From a checkpoint of a small transformer trained on Wikipedia: width 192.
MLP neurons of a small language model. Each row is named by its layer, matrix (down: output weights) and neuron, and shows model dimensions 32-127. Each number is 50 + 12 x the weight over its row's rms, rounded and kept within 0 to 99. A neuron's up and down rows have the sign that makes its largest values positive.
After each neuron's rows, "raises" lists the tokens whose logits its output raises most directly, leaving later layers aside.

L9.down457:47 39 44 55 62 44 44 59 71 72 68 34 40 52 47 31 46 44 40 60 65 48 62 26 45 44 49 46 47 45 33 52 63 41 65 68 57 63 52 26 48 45 51 49 47 49 63 55 33 54 40 69 51 31 48 79 63 50 40 51 48 60 43 49 64 44 46 45 32 49 65 47 55 50 38 68 52 62 58 52 45 40 66 10 74 31 63 75 56 48 63 58 54 30 44 52
raises: "dis", "di", "du", "din", "pat"

L6.down224:62 32 55 41 33 39 54 73 61 20 45 47 45 47 41 58 56 62 38 50 52 38 56 53 54 71 48 53 74 46 65 64 41 38 30 52 55 40 54 47 47 36 51 46 63 51 49 62 50 44 25 42 47 55 39 56 48 44 87 56 49 39 65 54 55 68 27 59 55 33 40 46 47 54 61 56 42 51 49 60 51 44 57 47 61 41 50 43 48 40 50 62 64 63 41 65
raises: "ers", "ered", "er", "s", "en"

L2.down59:37 37 43 54 36 52 39 50 35 47 55 44 52 53 47 70 45 60 54 33 56 67 62 29 39 41 37 42 87 35 59 59 47 43 65 56 76 53 60 46 51 41 55 60 66 68 42 61 61 56 58 52 48 42 47 45 49 62 71 60 52 30 65 73 52 57 60 47 61 47 50 28 53 40 53 73 52 58 65 47 57 54 45 55 50 40 49 57 51 80 54 54 43 40 46 51
raises: "h", "her", "hing", "hes", "hi"

L12.down178:61 49 44 34 51 31 61 71 53 52 73 57 37 60 23 55 56 54 45 45 28 49 59 67 35 39 76 70 52 48 59 37 54 56 42 67 52 41 54 54 56 58 39 71 65 46 62 59 34 31 36 48 57 49 24 50 43 43 61 64 57 39 57 60 37 45 58 47 42 63 40 51 58 57 54 58 43 58 48 30 45 41 48 64 62 44 53 58 57 54 64 51 69 71 54 39
raises: " by", " via", " using", " =", " after"

L3.down251:54 45 00 42 56 47 50 48 33 56 54 50 51 72 52 52 35 43 75 56 52 63 45 49 45 63 60 48 56 54 41 55 43 53 59 53 53 69 50 44 61 47 64 45 53 53 48 52 50 39 45 49 24 59 35 35 60 50 99 47 65 47 65 35 45 46 57 43 45 60 44 46 46 42 42 58 46 33 51 55 44 49 46 42 38 64 45 33 65 54 52 57 55 49 47 73
raises: "\n", "\n\n", "  ", " Career", " 11"

L9.down122:51 42 71 57 48 24 32 29 57 37 44 46 78 50 71 37 54 59 08 69 50 29 45 55 25 48 49 45 36 62 51 47 54 55 48 66 76 45 48 53 20 46 50 64 54 60 35 78 57 47 42 67 42 59 69 51 46 43 75 54 52 38 69 57 45 52 70 48 44 39 31 54 43 60 31 51 41 61 53 54 45 41 58 60 36 42 64 45 63 49 55 47 54 64 74 36
raises: " many", " their", " its", " various", " the"

L5.down296:52 53 70 60 35 45 67 38 44 60 42 39 48 40 39 46 43 39 29 55 39 49 48 49 49 83 47 41 46 38 75 40 60 69 39 31 49 56 47 52 28 52 47 49 47 36 52 40 50 48 42 62 48 42 64 53 70 43 38 66 58 38 40 39 51 30 65 30 57 51 34 63 41 59 52 57 37 30 62 43 76 43 66 39 71 39 50 39 49 52 72 46 55 72 59 55
raises: "al", "ally", "alis", "als", "alog"

L6.down296:51 44 33 37 53 50 53 61 45 42 45 48 55 17 50 49 59 52 56 49 36 44 47 43 43 61 44 41 68 37 36 38 53 49 41 58 51 51 40 22 54 49 58 37 34 50 53 60 46 53 62 50 53 43 84 52 51 57 99 52 57 25 48 39 45 37 40 60 67 70 65 20 43 68 57 43 50 41 55 18 17 72 42 52 29 52 39 57 58 35 29 52 44 65 60 51
raises: " January", " February", "-", " November", " April"

L9.down375:50 51 56 55 46 46 32 44 60 44 54 38 68 61 46 58 32 57 41 62 29 51 27 49 53 51 24 59 73 58 41 60 34 56 37 55 44 69 56 48 56 37 22 49 68 66 58 63 62 51 49 71 60 58 61 59 43 47 36 26 44 39 38 43 56 62 55 60 61 54 52 48 27 46 60 56 59 74 54 73 42 75 53 47 39 41 34 77 53 66 50 42 35 42 47 39
raises: "omb", "ds", "d", "hes", "h"

L11.down72:67 62 68 54 64 56 70 39 62 41 42 50 55 49 43 48 52 58 55 56 45 30 48 43 39 43 51 45 56 26 38 52 58 43 51 54 32 45 62 56 45 42 49 35 70 44 53 49 40 75 49 44 49 46 60 66 44 42 66 52 48 38 39 57 54 44 58 62 39 46 48 36 60 24 49 40 46 41 53 39 56 37 36 58 59 37 43 35 33 37 19 55 52 64 64 62
raises: "ion", "ive", "ions", "or", "ible"

L4.down229:46 50 54 44 56 67 60 47 70 33 48 41 52 52 40 51 26 52 61 30 49 38 57 54 50 62 59 46 77 59 61 38 67 40 36 33 45 44 36 49 57 43 62 54 51 39 46 63 61 47 48 47 57 65 53 63 58 52 99 39 44 45 45 51 36 37 37 52 75 66 48 30 65 48 61 84 56 42 31 42 44 50 40 55 45 37 54 53 62 36 54 28 40 71 42 78
raises: ".", "th", ",", "0", "nd"

L5.down247:64 57 40 39 33 60 43 60 61 45 63 75 60 55 46 56 70 68 45 62 38 64 51 47 72 60 53 47 60 49 70 47 51 62 36 61 65 54 38 59 50 45 35 48 68 50 51 64 60 47 51 42 45 48 53 25 43 53 99 55 67 56 34 41 30 71 44 62 70 54 42 35 36 46 58 44 50 48 42 50 34 51 61 47 52 56 54 47 22 35 51 53 37 50 62 69
raises: "ry", "s", "d", "rs", "sq"

L5.down193:46 60 44 46 62 62 66 74 57 45 58 71 35 39 59 48 30 53 63 35 50 45 65 46 64 58 51 58 38 68 49 34 45 45 40 51 71 66 50 50 46 46 50 49 61 36 44 51 48 50 78 37 49 38 54 46 51 40 95 50 65 55 55 54 49 56 59 37 75 32 63 45 30 38 46 58 43 51 42 27 40 45 55 57 49 29 51 59 73 45 60 27 45 73 30 61
raises: "–", "-", "—", "−", " –"

L6.down51:45 49 45 45 68 31 41 39 51 47 49 66 56 52 38 42 26 44 55 35 56 58 63 73 31 57 45 50 54 57 27 53 50 54 39 54 52 74 71 37 73 53 56 30 49 58 41 51 62 43 47 52 71 61 46 58 32 33 35 51 69 33 48 69 50 54 55 57 61 51 48 44 50 56 59 56 43 32 43 27 67 83 39 35 35 39 33 40 57 57 59 47 33 38 50 61
raises: " team", " captain", " scoring", " squad", "Team"

L4.down239:51 48 43 69 40 62 30 74 62 50 36 47 37 38 37 38 58 63 47 60 50 44 47 66 50 52 47 44 62 48 52 53 37 65 38 45 49 63 51 49 67 53 46 47 48 56 37 32 46 39 32 40 48 32 47 52 50 29 77 74 58 68 42 47 23 52 42 55 43 64 51 32 51 49 76 59 60 76 21 36 36 36 56 24 55 44 72 45 63 42 46 59 58 49 38 39
raises: "r", "d", "ment", "ments", " to"

L4.down106:74 50 41 59 45 32 63 66 54 45 59 59 67 44 54 86 52 39 34 25 39 56 51 38 44 41 55 29 45 36 36 56 69 61 51 56 53 43 54 24 37 32 48 62 47 50 42 38 59 44 45 51 55 20 44 44 54 54 72 40 46 48 53 73 36 47 71 58 58 63 47 27 16 41 43 51 51 54 80 32 63 75 47 66 55 30 35 52 50 53 42 44 55 49 54 41
raises: "ial", "ive", "izes", "ude", "ure"

L6.down373:42 33 42 43 36 60 50 72 43 50 57 70 49 42 48 64 47 63 26 55 44 41 64 28 60 56 49 55 77 44 47 43 53 48 48 47 60 42 57 70 41 52 52 22 70 43 63 62 62 63 41 45 32 35 54 21 54 36 73 70 60 57 48 49 28 47 57 42 58 49 40 46 50 45 61 59 71 45 48 54 45 30 73 43 41 37 68 59 33 40 43 54 44 46 50 55
raises: "d", "ry", "n", "nd", "r"

L9.down459:41 33 28 48 44 51 49 47 26 55 64 39 51 69 53 50 47 26 72 55 70 74 54 48 34 51 40 56 61 49 49 53 43 38 59 50 41 58 51 37 64 32 46 43 63 67 72 35 63 53 48 44 23 65 65 47 62 30 60 41 37 33 55 46 47 41 56 48 41 45 53 44 40 28 47 44 36 47 58 46 34 30 36 34 40 49 63 40 61 50 56 42 54 52 31 56
raises: "\n", "\n\n", "  ", "Club", " factor"

L2.down116:60 32 37 76 32 56 36 63 52 45 52 19 54 56 31 53 53 41 56 40 51 44 62 49 31 60 60 44 65 51 60 43 38 46 48 57 58 53 37 40 53 47 64 38 59 52 53 59 39 52 59 58 49 53 59 59 42 67 40 48 58 18 76 57 68 55 50 53 60 51 41 38 63 48 27 37 55 53 65 50 68 46 59 62 20 54 40 36 57 50 47 51 57 52 49 39
raises: "uring", "ure", "ures", "ured", "her"

L4.down373:52 43 48 36 67 61 74 60 60 39 67 57 44 36 55 39 40 54 52 43 34 37 52 51 48 63 40 63 50 69 55 39 54 41 49 39 55 68 50 38 55 57 41 44 64 33 57 56 42 36 60 56 55 53 55 57 43 29 99 22 68 52 39 44 44 65 39 48 52 38 55 62 51 46 40 51 54 44 43 46 41 66 56 79 33 37 49 59 62 40 59 38 50 59 35 71
raises: "–", ",", "−", "-", "/"

L10.down48:41 48 37 54 43 54 45 30 64 32 58 46 48 38 53 45 40 34 47 49 53 60 57 34 44 49 55 48 78 46 33 57 53 47 52 39 59 59 51 59 39 36 38 63 57 38 47 46 48 51 49 53 30 40 06 38 55 67 48 62 54 39 52 48 52 55 54 50 61 49 45 41 57 28 58 42 41 69 53 55 43 67 72 62 53 36 51 68 56 44 59 60 66 40 72 49
raises: "h", "hy", "iva", "ics", "hing"

L5.down261:74 51 52 49 51 55 63 21 41 42 57 45 33 51 54 35 53 57 47 55 67 57 56 56 26 56 27 44 33 40 37 53 29 53 46 54 54 46 68 55 47 76 32 64 51 65 53 47 59 83 37 54 38 63 56 54 49 64 49 40 45 27 56 53 60 39 50 52 45 39 45 45 65 28 71 63 30 60 35 50 59 48 57 46 45 34 26 75 40 67 51 42 72 46 47 51
raises: "t", "ea", "ti", "e", "te"

L5.down469:68 35 42 42 31 56 73 47 57 34 43 62 48 35 41 45 28 50 40 70 62 34 59 45 34 50 48 55 39 51 47 51 47 49 54 59 68 64 50 34 27 44 65 29 74 41 51 57 39 76 61 51 62 25 43 64 56 55 74 38 50 63 22 30 50 62 60 59 22 38 59 53 52 53 44 47 65 57 54 43 58 30 40 51 48 31 53 46 43 78 41 62 55 50 62 69
raises: "es", "ly", "ed", "ally", "al"

L11.down255:43 37 22 36 31 55 33 48 54 66 45 32 44 47 66 35 47 63 56 47 61 34 46 57 46 49 61 58 29 46 54 72 58 55 53 54 46 47 40 40 41 34 44 67 43 55 38 61 62 70 49 53 43 41 69 65 39 45 36 52 43 51 40 55 58 47 58 48 50 38 63 56 43 67 61 70 59 54 64 51 57 70 46 51 51 46 62 52 77 46 37 33 50 25 63 41
raises: " are", " were", " their", " them", " include"

L3.down180:61 56 45 62 30 49 56 63 47 61 51 62 49 42 41 62 23 62 65 33 42 44 66 55 56 47 35 43 34 46 56 51 50 55 47 37 40 47 43 58 37 56 58 48 70 56 52 57 47 50 64 65 58 44 37 49 65 41 84 42 49 31 49 54 42 67 52 61 67 39 65 54 53 31 40 43 35 69 48 41 43 49 66 51 49 36 71 72 36 17 56 63 41 62 41 59
raises: " to", "−", "ly", "–", " and"

L2.down189:46 56 00 47 58 53 40 50 31 55 55 43 56 74 58 56 33 45 74 48 43 69 45 43 35 60 66 53 56 63 42 57 44 53 48 50 48 67 50 45 54 34 54 41 46 47 39 55 63 42 52 45 34 57 40 35 61 44 99 40 58 45 64 34 42 33 50 49 46 52 48 51 57 40 43 49 39 29 56 57 48 43 36 37 44 62 42 34 59 56 52 57 63 49 44 67
raises: "\n", "\n\n", "  ", " Career", " Succeeded"

L2.down18:32 40 49 62 38 38 73 67 65 45 66 76 50 32 59 55 55 61 46 54 51 52 55 38 39 57 56 55 43 26 53 40 60 34 49 59 54 59 40 56 44 50 51 56 64 40 38 54 42 45 34 43 65 31 33 53 42 44 68 33 59 63 59 69 56 58 69 66 45 62 44 31 46 65 54 37 50 44 81 59 41 55 44 55 29 49 59 53 47 65 54 52 57 52 38 54
raises: "ly", "iate", "ated", "ised", "ed"

L9.down334:56 48 24 37 74 68 75 47 64 51 44 35 48 39 67 42 59 61 31 67 59 44 46 51 53 48 60 33 50 44 52 47 51 75 53 47 71 78 45 50 56 74 46 45 60 38 45 44 52 54 46 52 57 47 15 70 61 42 64 51 29 48 44 46 59 29 36 59 52 47 53 71 60 54 35 19 20 39 46 62 48 40 32 48 69 42 50 50 43 37 42 40 58 55 58 58
raises: "ally", "al", "isc", "ale", "als"

L6.down12:63 50 33 43 54 37 60 60 44 34 29 56 52 58 47 46 59 63 60 63 33 55 58 52 65 39 54 53 55 56 59 66 64 21 49 39 43 49 52 46 56 24 37 30 63 29 48 69 56 49 34 49 45 31 55 38 57 43 60 55 52 67 34 58 42 47 36 58 44 34 31 49 72 47 60 40 47 59 73 50 43 56 49 34 40 46 64 57 40 38 57 70 41 31 72 66
raises: "n", "ne", "nu", "nia", "na"

L9.down412:61 58 29 53 58 75 57 53 54 38 53 61 61 36 47 48 46 52 47 39 76 43 66 53 53 45 46 46 56 65 66 29 52 35 38 39 45 64 45 62 35 42 47 40 64 36 59 69 58 39 46 49 38 45 61 17 42 25 56 63 57 50 68 27 45 47 59 38 56 46 42 76 54 64 45 47 53 41 43 54 36 66 57 40 59 56 61 32 27 47 49 27 62 60 57 44
raises: "nder", "ll", "ld", "lla", "ller"

L10.down406:56 51 36 40 37 48 34 65 55 54 47 50 50 50 55 70 58 49 64 52 43 29 46 61 57 20 53 34 75 83 48 45 53 50 35 41 46 72 33 59 51 39 41 58 42 55 64 60 75 31 54 54 43 42 69 49 50 32 67 56 57 63 58 41 47 31 15 53 42 63 33 53 62 62 68 66 43 50 44 60 35 35 40 38 56 60 67 35 42 46 59 38 50 44 65 45
raises: "ll", "ss", "tt", "ld", "ff"

L9.down227:60 22 47 51 41 67 58 49 55 42 32 53 57 46 26 42 66 63 34 51 54 49 59 45 83 40 37 60 52 75 58 69 64 49 43 57 46 47 61 33 65 52 48 39 42 66 45 50 48 48 45 47 51 25 36 59 36 66 63 48 68 50 62 52 37 68 58 56 47 52 34 64 52 68 59 43 79 22 55 49 45 57 38 42 51 44 48 44 44 59 65 29 26 49 30 38
raises: "ms", "m", "mo", "mate", "mes"

L4.down280:39 48 41 50 48 65 54 41 41 42 57 49 36 33 36 31 22 63 47 49 33 47 57 56 33 45 62 45 68 37 47 28 51 41 56 52 43 46 42 29 53 63 44 39 23 40 49 59 64 38 63 51 51 49 72 45 53 52 99 50 58 40 49 54 37 34 42 72 58 79 73 42 39 54 64 45 41 56 50 37 39 74 47 52 44 47 54 62 39 25 54 30 50 66 60 65
raises: ",", "–", " months", " April", " February"

L5.down501:54 56 08 39 57 46 48 53 23 57 70 43 54 81 68 44 49 34 58 47 73 62 77 52 49 52 59 49 57 45 59 57 43 46 61 37 60 29 68 67 41 30 57 42 59 42 60 53 57 44 37 53 42 47 51 55 50 49 49 68 66 52 77 49 43 40 56 36 53 36 45 60 41 42 41 63 60 38 52 44 38 61 27 48 23 30 46 33 85 66 58 51 38 56 34 54
raises: "\n", " Succeeded", "\n ", "\n\n", " Location"

L2.down16:50 35 42 42 61 42 41 72 53 59 48 49 45 49 27 50 39 59 70 42 60 54 53 34 52 54 37 67 64 31 48 43 25 53 40 47 53 50 51 53 60 59 52 47 70 49 44 59 35 48 34 50 35 47 59 40 56 40 99 33 53 33 51 60 54 64 47 41 34 41 33 40 67 69 55 39 37 45 50 70 50 39 46 37 34 63 61 57 39 50 60 57 39 61 54 49
raises: "er", "ing", "ten", "ed", "en"

L5.down161:30 38 56 62 26 64 59 61 68 37 57 38 32 50 55 63 39 40 54 27 45 37 55 49 41 54 47 36 76 47 42 61 61 35 39 47 54 73 52 74 30 36 57 47 75 73 26 46 44 37 54 60 45 47 34 55 56 57 50 58 50 43 57 46 48 50 57 67 55 50 49 47 54 53 40 61 62 46 48 43 61 52 53 63 69 41 52 47 32 54 56 62 68 50 36 38
raises: "ional", "ive", "ees", "ure", "iv"

L3.down14:33 57 44 41 46 59 51 61 34 59 35 62 32 58 62 46 55 55 49 39 56 53 40 48 74 48 49 36 44 39 52 42 49 52 65 33 45 50 38 56 35 53 54 58 53 60 56 44 54 56 57 55 58 25 51 58 47 47 99 33 41 44 34 42 62 57 33 35 23 58 48 46 64 37 58 90 40 56 47 45 47 35 48 65 64 44 51 49 40 62 61 58 34 45 61 30
raises: "000", " although", " including", " though", " which"

L6.down511:55 40 71 47 23 40 51 64 42 45 56 71 34 54 42 66 65 49 51 58 29 40 69 13 68 41 54 48 66 54 50 42 36 33 55 65 54 53 63 67 41 70 45 44 74 62 53 62 51 64 39 40 48 66 47 62 36 30 94 34 46 55 52 49 34 69 59 49 52 49 52 53 55 48 48 34 45 57 60 54 44 62 53 55 65 64 50 64 57 53 53 55 53 49 45 47
raises: "ed", "y", "ated", "ate", "ing"

L2.down266:47 30 81 56 38 47 34 53 59 50 55 72 44 47 51 53 62 59 18 70 60 52 46 45 37 47 50 43 52 46 31 54 63 63 32 55 68 54 62 55 48 43 50 32 59 50 41 57 59 47 43 60 51 61 75 40 46 50 99 35 66 44 46 54 59 39 65 64 50 34 43 57 44 55 47 55 44 40 56 24 57 36 73 64 53 49 61 54 45 46 55 52 37 53 74 43
raises: " the", " his", " its", " this", " a"

L6.down187:47 46 54 59 49 76 65 56 55 26 51 61 52 54 62 66 51 52 56 58 69 43 52 42 56 64 51 20 47 71 64 54 41 39 65 53 58 26 52 56 54 56 54 42 35 45 62 46 41 75 58 36 46 29 68 34 40 68 55 50 49 46 63 53 52 53 62 45 43 60 42 38 41 57 54 35 34 50 46 48 56 54 44 50 51 65 31 36 34 46 63 88 49 50 39 55
raises: "ised", "s", "ities", "ists", "ly"

L10.down191:54 52 55 53 56 39 56 54 46 36 74 32 41 51 36 61 61 57 42 57 53 52 51 66 40 44 58 34 69 56 57 30 38 44 42 42 56 46 52 46 43 59 72 58 50 42 23 39 62 54 47 38 35 58 18 44 35 49 21 57 60 50 45 54 42 38 56 51 35 31 45 35 41 33 55 43 35 38 43 62 66 41 50 36 48 55 46 66 50 23 45 74 44 52 45 62
raises: "als", "alis", "al", "able", "ary"

L9.down301:50 46 50 57 37 53 47 29 53 39 47 63 44 52 52 54 61 40 80 70 61 63 61 43 28 37 66 65 79 50 66 50 60 51 43 53 39 54 39 61 51 48 29 49 40 60 30 56 51 57 40 54 42 33 45 69 54 65 44 45 60 43 55 56 76 28 33 51 44 45 41 48 44 43 53 52 50 59 52 29 59 67 68 60 42 43 52 74 44 31 48 56 67 25 51 56
raises: "hed", "hr", "hn", "h", "hes"

L6.down437:49 42 55 60 36 46 53 69 49 32 44 66 49 46 58 61 45 47 53 25 65 49 58 76 40 52 54 49 55 45 45 48 47 55 67 46 59 68 59 55 58 42 47 59 61 39 60 65 55 63 46 50 43 39 61 38 63 44 54 49 60 64 54 31 52 55 49 51 40 47 56 64 64 57 66 56 38 66 65 48 78 61 47 27 33 31 84 68 30 47 46 55 48 34 38 44
raises: "n", "tt", "ns", "ng", "ren"

L12.down257:54 37 55 41 52 48 52 53 53 24 56 48 55 37 50 60 23 53 58 43 42 36 52 54 51 40 47 56 69 55 35 47 57 54 34 52 41 49 41 33 46 37 49 32 39 50 53 40 64 54 73 49 62 57 90 57 47 62 72 52 43 54 35 59 41 67 45 48 57 36 43 42 55 67 52 47 61 10 44 66 59 63 67 38 47 23 64 40 56 63 71 68 52 64 60 47
raises: " they", " there", " she", " that", " it"

L2.down509:43 43 00 43 46 49 44 50 36 54 51 45 55 72 66 56 32 47 70 46 56 61 42 42 32 53 64 51 61 51 51 59 43 56 59 65 42 69 51 36 56 40 51 39 62 47 36 45 68 51 60 54 35 54 49 54 59 33 99 31 53 47 59 44 46 36 58 49 41 50 57 54 53 45 56 59 44 32 55 58 43 42 52 42 43 59 48 42 53 59 46 58 58 41 53 69
raises: "\n", "  ", "\n\n", " Succeeded", " Released"

L5.down60:48 58 46 52 39 44 56 53 63 40 62 42 33 21 45 49 48 62 50 38 31 38 46 50 42 38 51 46 52 56 55 53 61 43 58 48 50 34 49 45 50 56 47 40 42 54 39 65 35 32 60 45 69 46 68 58 42 71 93 70 56 45 60 42 44 51 42 43 53 87 43 49 56 63 56 55 44 53 45 34 54 59 69 61 53 28 36 51 50 41 66 24 72 49 41 59
raises: " |", ".", "ty", "teen", ","

L12.down306:40 58 65 47 40 55 46 44 58 50 59 60 54 59 39 72 21 64 66 25 42 26 57 31 45 59 47 46 48 40 57 20 58 55 54 73 57 59 40 25 34 54 45 52 43 43 44 43 43 59 50 56 66 51 54 57 46 46 65 26 72 22 65 52 30 46 10 68 44 56 52 39 56 57 61 53 57 49 40 42 36 66 39 49 17 38 47 65 55 41 48 37 36 67 48 68
raises: ":", "–", " –", ",", "k"

L5.down97:54 52 50 40 51 69 58 77 72 33 53 42 49 38 49 47 49 51 57 40 24 45 65 54 49 38 35 47 69 34 49 51 36 52 45 40 44 48 33 61 35 51 54 41 74 55 42 59 35 57 43 46 28 54 31 64 47 40 95 49 48 17 37 49 38 56 51 47 31 56 52 28 52 56 53 43 63 60 38 57 44 49 64 70 53 25 70 62 58 52 60 65 65 60 72 59
raises: "ers", "ed", "ing", "er", "ment"

L5.down326:56 38 32 43 70 20 54 57 64 53 54 40 53 43 51 55 46 58 53 72 54 75 42 40 24 58 64 36 50 39 67 51 66 37 45 51 57 36 43 49 44 66 44 56 47 43 38 29 32 44 45 47 53 74 58 44 55 47 78 68 57 47 56 56 37 34 46 42 33 49 32 55 51 58 61 55 32 40 37 44 57 56 52 64 41 33 51 50 53 58 27 35 60 70 36 41
raises: "C", "S", "G", "L", "D"

L3.down461:50 38 49 33 34 30 63 52 62 39 47 80 60 50 40 61 41 68 51 41 59 28 59 53 37 43 29 39 53 45 59 54 50 49 45 54 56 58 31 53 49 45 65 48 70 43 49 45 45 50 73 53 41 50 49 69 39 31 99 56 77 48 54 52 45 59 57 52 53 53 47 47 51 59 43 54 32 48 41 38 51 42 52 46 48 43 43 45 47 48 55 56 56 37 27 58
raises: "ly", " to", " by", "ized", "ised"

L10.down161:61 46 54 57 46 50 62 43 53 48 57 67 46 52 64 45 51 69 33 62 56 48 16 26 22 62 44 65 37 59 49 54 56 37 62 45 61 46 37 51 34 66 71 52 61 53 32 52 50 55 46 67 48 40 36 39 56 65 28 43 60 59 63 53 57 55 47 45 45 61 59 25 54 32 69 22 51 32 35 46 41 58 59 45 57 46 37 52 56 35 47 56 59 45 51 62
raises: "ished", "ive", "ted", "ble", "igned"